From a checkpoint of a small transformer trained on Wikipedia.
Size: 11 layers, width 256, 2 heads of 128 (1 for keys and values), MLP 704 SwiGLU, vocabulary 8192.
Architecture: RMSNorm before each block, rotary positions, no biases in attention or MLP, untied embeddings, normalized queries and keys.
MLP neurons of a small language model. Each row is named by its layer, matrix (down: output weights) and neuron, and shows model dimensions 48-143. Each number is 128 + 32 x the weight over its row's rms, rounded and kept within 0 to 255. Numbers have three digits each. A neuron's up and down rows have the sign that makes its largest values positive.
Before each neuron's rows, "raises" lists the tokens whose logits its output raises most directly, leaving later layers aside.

raises: "ine", "by", "ins", "in", "bec"
L4.down50:097103149169198168092115083163112136138147196117155168131161153081111108099142101130130089049124145129165129125126122120079131135154152151087153118125116169127152126048071086159157119118141175124202085130177186142076139135083106124167105076136161102169098163162145041108136147112153125113

raises: "ary", "ry", "ren", "ery", "ries"
L8.down493:099125165095169126184096141113102130173079121167125139146089093139080148117091065090174084123103093109100091094152163089113146065093173126152130132190097147104185181111154121122163143111107123116154139122192097146130186118117099092109159056123089129111170084136147134141077108141184172128

raises: "erc", "ers", "ation", "ular", "án"
L8.down698:090134137115059145109125118123158174082158128119083111167163125086164141148097130107136088119125156123148141137143133039155125133075132141088122152161113093135150148105143126103151199139166164207122191092108140180105101160111133116147142157113103152096084179146146107083146119116141161102

raises: "c", "cs", "cons", "cle", "ca"
L8.down616:094116155201151151135113101048122118160111080102152157134131099059188153136111142110121171113103092123084145105148182111159138087165112162095114133106117084155193143163108176207109138095094066137104109122090125186120112058091120111163088165119158093123091150169114097154147139134134099196

raises: "ops", "orm", "op", "oli", "ors"
L8.down404:170187139122085186055101130125128149101162111135102120099107157062082147063125102081160157151126151116122124152150159134118153136120149126121086087125160122128140149110184130139137168163146172124104138167100113088087115184167089081152152140144145142121160127151169102119189188129097066116

raises: "hip", "ache", "we", "'", "ield"
L6.down219:137091130123100107132088151127143126113131095135157110116116167107089109113133099043149121096115130126151166112170168133155143141121155097105095119158087092132092167097113136155179082178122148143163117106166161143182143138139094087139146149157185154074136131075170166117135212092077179118

raises: "ology", "ode", "ologist", "o", "ors"
L8.down510:119173114138135100150102067117151103092134132089121163091114083105165157139175133078046134157152224165136090122077122161077144112180131143191166122130105094173097199169141141128180180141081178167132116142141123170117152154114140142089125145130115134173121118095092097160141101148164147102

raises: "ern", "ral", "els", "eli", "ian"
L6.down280:132161087114131121106186149111122090118151131099168148130059125098203141162122117038096116136159130114137142201163095121136125094196161136120132141160109105161133158123121154147106176153137127131117081064101153112091125138071128105111115159093166145125121115137115204183117087139128215107

raises: "t", "m", "ts", "ks", "ry"
L6.down534:123174104105175127122146134123103108045094090162090160124131133111094111125128087153124113108160091158121130189106093187105167136115215142126123129099137117127185099127159175125101090101140140140178092072122110040108102137189165125117121147115112130129097114159097084115117107148091104115

raises: "m", "ms", "ming", "ism", "mb"
L6.down583:179098186141146129117187091121086175124126197087149158084141150110126125179161133102105137125181137138152139120140079148150128167132129094160138133144118064172119108139101186154107135156107138158121145131095132075095156136121178137148127172141160145157124130150151092178155107130113126037

raises: "wide", "ist", "ists", "ism", "able"
L7.down686:152104055139174144143163097118073135113104145153138172132115150100091074093115126122076129101132131142097157130099147102173154121142159115096155182052143102187145128080143154157150131176054109088142087085087118152076080099090162048034158188152131131200141134135106111109140061133143131095

raises: "m", "t", "ts", "n", "bor"
L6.down437:133150162111123097125174091162164089100125149148143130139118061125119135114164175195132100196137103136129162097136114173139143185157131120125086146091137137194128107121109131239089106119128188187076107117092124126146119057105140174129133130086154098187143118122102145123126078105090136132

raises: "m", "ms", "ely", "mu", "ative"
L8.down208:159115128188116204131060154127175119068075192130091115131147135092060113159067166162099109118154124151179179141176128151141170169110190151112127084115187101178182142147118218119104165169122134115117120151128093110096098181157152147150119155100150182130105148141101145151136065113171103146

raises: "ary", "e", "esh", "ch", "aries"
L8.down189:115151062146173110153173108102128072059186092127124113106131115056081118088080149162147153091131178069156157104073090127115115101130119066188160177140115132151156095150110138171144082189112167121167184100160074138169090101183122145152128110101081143114145085108142117132130138127061137028

raises: "erg", "k", "eva", "iel", "ki"
L8.down114:121124177061159098125159078160120183135077142104114163122127110124130147132127142152187142093089108136119141160086119158103127106146132140150080154103128193116175161137084117109106086157076142122073106042091162099136144102073187171146120131141145167161114096183102098145130109086106051103

raises: "y", "ion", "ione", "ment", "rif"
L8.down643:221157113158132177138140123100129133137061157113119131117086143162085104114083091090147148161138120136069081128108166181160105193088167121085139148105105028144148174102135199097103119101139144157126129085114080145089155116121114117105147117175131145180140100160126138149112096080106168122

raises: "ther", "There", "The", "History", "the"
L6.down514:076095087182139099149131128128141117134124111116144162146104106065136135146158125080148061143110144099128157120151107131149080105145190129124169136179119137142149118089110105176114147109103107064089079120164128171125148103139103100154026149149183123137124178082124121205136132214101128116

raises: "ry", "ries", "ities", "its", "ral"
L7.down571:156149170134111200126140088145127085140116150091073119129071127139115089149150147104153125142135119161148092143074173100069125141068157138134163111126130100209163103118117081104166155101189129158132097178141162134073113150168089122131120099116141147091109050164124094146141156169153162132

raises: "ne", "ort", "ning", "nes", "ress"
L7.down622:162107067121108162132095150039126127107101066121079146110083097067089160198124151166115156146143148140145191144151113103164148173056148126133151177161093089119155171064070110102107104145106101178141091103071057132197122118085151136112124080129183162082127119153118098202199124123095149110

raises: "ure", "any", "ures", "own", "s"
L4.down486:144143089105133183089148144133164133130148185150054143126089086177082115114122116116124067164111121117104165133126146067136139181106161228143096111115135193089096101133159114061105182165116133163066112107091106072171100117149080106137119096173101150132141114136140178143089147156142081152

raises: "vention", "act", "face", "tain", "vent"
L7.down665:143100162126121172085143076145153106150143079153158141085130122190127130132122130125106147106109159159151130112153131122127143129050100084102087125115097126131123086069170102099169109098157127132145109163123087150066106093191158076166106120120168120143146196153095120112081128135096108178